config.yaml
lr_mult_down: 1.5
lr_head: 0.0057
final_lr_fraction: 0.0
dataset: "wikipedia_en"
MLP neurons of a small language model. Each row is named by its layer, matrix (gate and up: input weights) and neuron, and shows model dimensions 144-399. Each number is 500 + 50 x the weight over its row's rms, rounded and kept within 0 to 999. Numbers have three digits each. A neuron's up and down rows have the sign that makes its largest values positive.
After each neuron's rows, "fires on" lists the tokens most often at its 100 highest values on Wikipedia text that the model never trained on.

L2.gate1030:436521330512542518509492553479501508425484566449512473506489497420482512547475412524486447523671537495455495573472512463503513463548429462476454526571560492540436509451476510539569506472518475480505490505518467404545486478527408506493551483502468475432493443558492527541437443488507421514449539467549532513607551417585481571471485556486528523470521466477500520454534513586482537525522471342557560562541538564469620563539443581442580435473485558508650387430576542531443455410497475545551481504536501439519504433420577519510591588463579519523481555513507524522436485566563471455432515488419516468518502525511508381437452526506463501547522440439539478538488529413431508499546475547518460549470519454559432529475442462440556400616472446503573560501444536509476489503554483
L2.up1030:477471502464479424474499425502538554557458470529641456567506498536540485518490426613554448505632550465474462421445542548556478518458587555573547507462488465621431522513422438562530433502445528453570516520536500488542447467539387511506493486443546603382501621546588465511497493421477485478453473444540496500551614579527510658460532485492589515464451506556513473494515539530552517475452528466466490491480491480537470528536544515476448530526538499480412607455515516513466532508502464516444521473533556526520558493457492546488440484488650442534523454502440420452494587533526389471580452531569508512446506443522533521492505402540533447441515495527465394467412524508564508485568546544529494582627401537450498474492450528477556474501524510465580569531533495424506564506492570
fires on: "0", "9", "3", "7", "5", "4"

L2.gate310:487522458484530534528523502505475440429434531512416428513500516421383538573508480442468509531514550444436557538498437382524482506539446509541545544610544524526560404429557453407593551540410354479397491468532483451449540486549505443525541436431574501579440470428508483475437446469435398623385480476476476510505475510578411523515522496515512539498481492435528561503556470504508510560533578420501581459397535475407452469484501449476592505510366501480545476506492510477518605537548630647570520497529572552495511454509443515450585470368519472503494451573539463519460443505487553484534456539497487387519430499563518431450473554546529528486506501437473517570494506500534432564520435531473530514511489430550408454441532464503463538453501478506549440512485603502492463511585582
L2.up310:533510539514477504376486499468544543520567427507541419487477538474585506401559467542532440526470528482515504444449676479499496564574476533509488580448495566472394446433419500628513521384608497519500455538393422545575519593485559490636435444448449408499544510522432506513462514508495414467479460453429494547540418568504457511491459403491496446510458511451503521465568553443451525440418414434471469443516569616530482452543542510532446533377577464414458554582540567538572468530454558521478599564496427511531505501554392530474409456580486498429509460404511511438464448387574411484559494448502421431446492549497452450522565516455516513490421488467513505541612487529477443420541454531425511582557555465527567485465465495442420555549523484496473450442498488546450493522528431
fires on: "4", "2", "3", "5", "C"

L2.gate576:408565427486510508453470436479511437495505504492466525474518518518523493472382424436495437419457509472533495511517499498466426477443453531465516404539517473508540533507475472403517558466455476473482531523525372447512543487458589463544519480496512576423451595390502498457570573512503511592549453438474539525423499390482513441588511401534466471482484545435456529478550501497599478520565434435562377479482476553490533470629456542538461565426543540535609425502526519493482539576429500452420501470537532421471407569483574549507451527535479527427472570409398507526452510551482449509447376484476461415509564560478532488471462502485498587512473470539423580453511565447472528386517481496528466498477376509523406500581523442545527510423568559544501500457457419435510464436521524
L2.up576:509457471503507530568565524485509390454411490505445499450382558361445460519443460429378512506545470565431480473445525486504467487487478528442548409431515486484538427534512461497489492471529399536498531558511446573427506452406503449486446514540524460491587543533483513389569443474596467435500474573544603542497523453512483475440461494526462509490535509429525509525478522481541446527472390492505506485566515434532429561553487503476658468437498549457533543507469461477464479619552527472497496573529452603571418575475522563568541476442481447489509575462456409498573436500529493459500567530518502517529506499498542484543441478426518506526550517520477534526506407452559402503451490466409549460484522516437361509514438430430549495457558527405455454479446496530602497537425533
fires on: "–", "-"

L2.gate1272:473561498588535568557505434452430541486441516471508507475471474539477477543475474530505570467468584467566447462544441502498474439514516431475573491512527478424559529562568474552505509547439517549575488556499461441482517545522588521402544540567509512583513382541499463520531577425490491535560496575489488432683524501481530531451548561449516616567497497411508382532583457535548541489540449507468529588543494480486529425463493501415537404524543423524510455519512519502600585518523482543486453474560513514525413498536481481432420448453574486526487589528474488486481490442402443498560497489526494402454522465517550493409509485533443479539512547488508466449437509449537496498449523361545571505540502476491419400482440435455488494538460408464454561497488569436488485616484560
L2.up1272:528507577519537510453402508435520484529558513539474463491484448591550499470484498521537532451438464483428547546602501425519512480474422341441521496507502535514522427461402537496510485499481513474485437490522547407565536533487558460543505477472542563463501479530427493508527568491577455490463507538500505546436530457431453492489401607347489501525483503522608522619596519547488439461569568487463534576531465468490542430532478506550570450529564558465491474541445589505457501450509472459470560441490483428409574532492513472478480458491490580501455500449439431467425499522491571494523455592469472615449480596539586442477477538488498529527578469495488540482414579493584582474453557472477541409468520488541514491508489470439431484513462467530499492532520503465466460556520509
fires on: " and", ",", " It", "Don", " Don", " Che"

L2.gate671:497480461569501517411532500484564534525541520469562534469474559490547563528557505529507544542479538528547561459540555519417595479491486403537501526535548465448533606515483500552549519553493432498407585608508533518526500589519489451325505490565527465508571487425556506572542399505569625525485532463506495498477419462628445470489613432444457436515556451449562479483405471503484503518466517441533425502494448521551380444529514430503457475550538569463515640477408542421510504564431406446482409422485468548508506564517606442520452477528470485486505479526494544504470526557471405551562529393495446491432494519618522602538565509558586517513506578538563503422461393497468577488535519464475499525548462481478504455512474492520484602357520475446537510448460481407450523390520435
L2.up671:481505481440417486472445505508570496483472497540540458546456507553490606451509473534513529475569499521430471481434475580511541564615531479435440503428564539470505472492496557527542526566414504511518604471448539539399576551440433556508463516492545425486480467429554418462407607517461449416580528544417542489469444529484525564599507512576494454485427479476542430388468509472481470572540559513430518419559567517554547521524544460421530545537587510552490572434482542467531510461499416528538453564439523557540493544506508441513416608462576439507469480533462457474524556557583503492508573469606486456434561462436542486463473445464502439577586527469498450445455514466486477442506463441523548554523524478540551478486540531416498463360478572567513551429570512465488502525541404
fires on: " bo", " 17", "To", " To", " 12"

L2.gate1177:523525402473416437565443600544453499573457453504520542480452506476419495527441579485490504468505501521612552530435410481535468468421463592383458518431518566557676452536509488596521575563477606507400554473465521444541505505580509583593456536464540532514498350532531481430419503467515513504465538478432517458442498496498392488554467420461463556435504506400609419582525434491450549493527560494537432511508414485546505397487502478490518548484459435557563610551484474527464502574517485475480470444506525558505514489430497512476537541490421498524444497481471494450610499543457538485397574502502424481592505469504519571564495564588467460500540547373420498389519507485549504542560535487512498458461515528534556473464373448608505520460497538486522560379441528589577469511535580
L2.up1177:484514427470471471526451446510431442532491501333474532379483503612548472525557462495560482431443428437565579545468492503563414487463494481438460577504509607445582503488555454442437538524430547501513488570531587519494464437502433524500477464578472366543527512503459448475480508559603576488571570535552523435452487344488539465523543534505435486441584481612440574438541582501436528521480504474544480549491504543498404515455569516554526504500465487533481532486461453561539426463555451536501536523516475538491581565473505554475454502429530613567463428460482530543485552493450491468426440494515449484474464431425552528554486515458488492406581481554445460465455458393487505529466490444436455522491489514541566573473547457450485529491546454644453483525567498535485385458423462
fires on: "'", " River", "\"", "ery"

L2.gate319:570487526548422502483506519511489583546455502449532436398511549417454603460438515524586633562615518535548515431431508461487557560448522529490450513566476454599489425537489502527552473485583539458487491467526485567418558538439517525536559453524584484486570640636483601533425511490585481496559471450535476452524403515442579474505579496577530513506537508545558507507570507532543476464443449481470502569512524528569519421577529442483442425508500509463454404523421520455508552539514472526511467519558460526592511500468474495517518492547511561454451507425531487496421547543519517594533507443475540547469435508472586500587554490590449492529496551542491554581522504415554468484452439516419441593472431540449497480563524546472488398448534495560505490517513550574427419564480473
L2.up319:482500530531473476466472542567450522540469468485546491506501527465622480562597497493550535442549478477536491550387457472437449469407503490552520470525534459481415473463503474489584473399550472466535508523518474594518386509589385531486559534512513483467513452484473556391518569525480479576542504500452465489555508575468605520487479491456552504465469512486541609530453440536536452502403485475521499482416515575472454484549532569548509433514477480464506500504399557466580606470560583552504484606477548540571494530595404541510472498479512454564427552537393410530512541482514558574412504472523570520508491608469555473374527445516520498514429542495594575537416557476535534537517509469556536512550491496478536403457525516468500501539515524474568509498528561517366510505492430
fires on: " and", " other", " or", " various"

L2.gate123:505477578540464413569427449445463517495461511425516493499415522488429402530405511481484465637468422571473453578480488471511439446583516572549499569435514516497506441533492459403487509517443535469533543421478474486491410500596487599514609444528465549453442454410542551505505508534521406474512418460486458480581568483539564505503516587568500571531496564515552513453587506508565505534400541523495474546429567502580444461456431494461526486548516590484572591518500485586436513552504474565537498506458603511464613516492472464563455528394400487464552414467488469536526473516505493552498525434401475423509453492486504502547568460535471469470535503446551499529531526507521469451494557552529568463490560508500507337480554474492430643616447468480612413568572546606498543460519491
L2.up123:489463521504528484425434491461503471498495424430496538493611552433462486418398516435475518587480457447449435453409533410392377526516544519473430553444535509477520471498504404422506528473436535457573562399503493493516516520553533504663602459478456556517431480566482486460516500454575462474513515441412546502528504533540539409535521493597514539533452522524542489541486516482490482457527528446545491445518543571581536429428398526459583566503519520461504499538545506422569490488525496531461494508475534467487539452371425509455424526441471495382504425558407503500430529458527491532479599382454520448543450466509399474566559474604351469432542576453530491510572518595520587506585535465471534498511524489519475439563634527495484507579430419511532433573506501589575584486429425
fires on: " ca", "N", " N", " Ca", "ca", " Na"

L2.gate1077:473541495534472495399439547571573469487482414555439514494537547595419493573501495544574535568457467517430534561628412531453493454496493530480420521458520518497509474656458454572578458503557568478526463495544521536549470418487481497572503520526546555448525518485523470576506380489540550481546473461500537561571583490507495417514478465517428581444537581517554487471558469593540502505414452459466467554515474523524453467455476481532455472487464490564525464542456520491509439542468356531535560395513480571595458562464559438481441558470544465498448479415512539479545506451429509415463473485467466449544510562497567505480429587534447474567465492432452520528523455445443523522468476508563472438550590553375500475497524518519454519435495536540518553557522505461526556426570558
L2.up1077:508523493510495503403484507525480355493510480453440465450473567489468480502556510590559569506516556445499540549555468542463506597496501520445469534507555505534609443576542462537485454471460552521377613476539513439610520407434497499530589486558543519461517562443528406562423461492483562471478474480537592504529577470543514377533523462538465534506609608449554544458482459519601433552425449536510422561518529434542465497546483503492456549529531496441470450551484547550474451521436389518533552349429516506574429517468571476465331509512516512570551514480524510487572495523446454474478458475491467464519518427446558516489488618515497476486346530386408578456481607451521570523495456497473353507541521572446476532440521513545507596373575509490523462573537485437465514436530469
fires on: "\"", " ("

L2.gate883:543505398554532534543476456507498541476549497468500548488571603571457468493481527504597495505507452490459487482475465427512485488472575490499525487484531577578504420474504389480454525485441513439495473359544529499432624513509499441491571455562544517437401526565467500493514521489542543500450476460465611441521448553550446515501557479442543536460441455491615551517506523502526459484552568485429530598544500425615521479450477503427529502540369517451531472513503475457536508495515489553445398456501535528603512502402450445604573518472511659565510391525534447471457441520465450514569514472515540535451469472523547564498503436541430458500523467533467511549537547467609579500537463570553531461494473504587481481494528499468476526512535546536398556553477498456424461498423534
L2.up883:469555515535490556617460575489498586498504450562426491522514603461491517588513499522485564505496504525514456504480433474467526425518572530440471339596549573469497516397494561538548530498399523396481473427510427465446429471599515477499550521498575491528436518631481426555546530462487555502556483491560523378503481479504533436480493591460467489514513522419536505524453503533513528461508477537456462594477466476500474505461593419461519451433451425510533428431547554446524520464556537579483479459454526409486595512467523591526459571507514536479509467466541430493442500479520552431475386531463567517462466474472515565602425583495504557477587433496562479486514565524569354491500501513567569436442520380424507511489541500403461471508490488413382427534469469460445550528505583
fires on: ",", " ft", " and", ":", ";"

L2.gate232:457522493495539499455530491554542436471506474489509604433493535567578431540640515460464525542584521458623439524558431482548556483457480567468591434515551581547486545451486575523449473485518447575497528440450556603488472414530540534528499611469536500482490462524597497467576478510571517517482473540506438384482502499517436541438476567485395510532549664538535470560484428481503454535580531504577407552548569387574513381454513495512510499399519499506516455490565486446457482470515432472499579445567508490502521430484457500464421482457465485506552490505428484417510573460484476460498590498554469408569451530518527472524445504468512559488551453490550466515513486474585460523442415467507490421404487532536501502546587529529479484552468495434528467478497571486482430460534480
L2.up232:466437446419470558506523420524530494505512483511505537434503553477606497455467482455525428492631484485497546512424558513550535475489537525470451546493541557493530451516563509532384396537491430450434446488524482484578597510513517541514427489488542512472497546569569523453486486506497546510532496590536434498407476458500476496389538477409492423450456473428496502478549497461412450488628493538485470490520483501527487526425467449512639544464452483441453551461510515471402369441496489575473533454536535566511443419573441579465534518487506586557566473439543466542526544435429549451603553485445529574562486429473516437484577546482467535520452500391412507471461491431596474457527489566548532434549498487352492423497531516458537516411488447463468506588496418524540489554477446
fires on: "–", "ation", " November", " October", "ence"

L2.gate1218:459586484421550441507495523573474563550556519479478539528563512445515562488579609479404548527504305448481526478409448550576513595491484483469502485464514510496532536573575475508495447463450549542512512498592541397508492470441520492514485503494460500398438490501590469500544457474492390489469523460631420484535513476559509569482484496535518517497469447563461535451494487429483488446518452493499508501493514445523466509519524503489484542557535544601478473449513470562535430522466412491492520560541493487496465456481526611503494489476399558515612501366472585585468483518443430550543480521566521590385414485423472451481532459510481475477489493483511482443557511459499390491418494560503528472501550536431518532460548510515458514507500400510519472569585458485543539438452474
L2.up1218:441534478486378483495409536558491460587495478522515491461518458503600482445616540435487544545523475541559482501466433489475507525471480544513411531528579503455527491550538581372484508545576530628527507474435605513478526439556562424533588488460517545512490526439525564445478501565508545501510437573404532492479500462504580472503460501479460523540576407523483512486410563462484428470510421599511504544537525399442489489560534547467463535463574499513517473460547399487534469417500518591542551468529437544488389507480539498473479531481477509513493547549398506525552497445492546519547457444480513563469366492501467492526482581524581446450487525434486491479526494474462420524507547565537590531484621418488540480477500509476498440518533464463548564559504593474552468476458549
fires on: " during", "19", " Ah", " End", " 1958"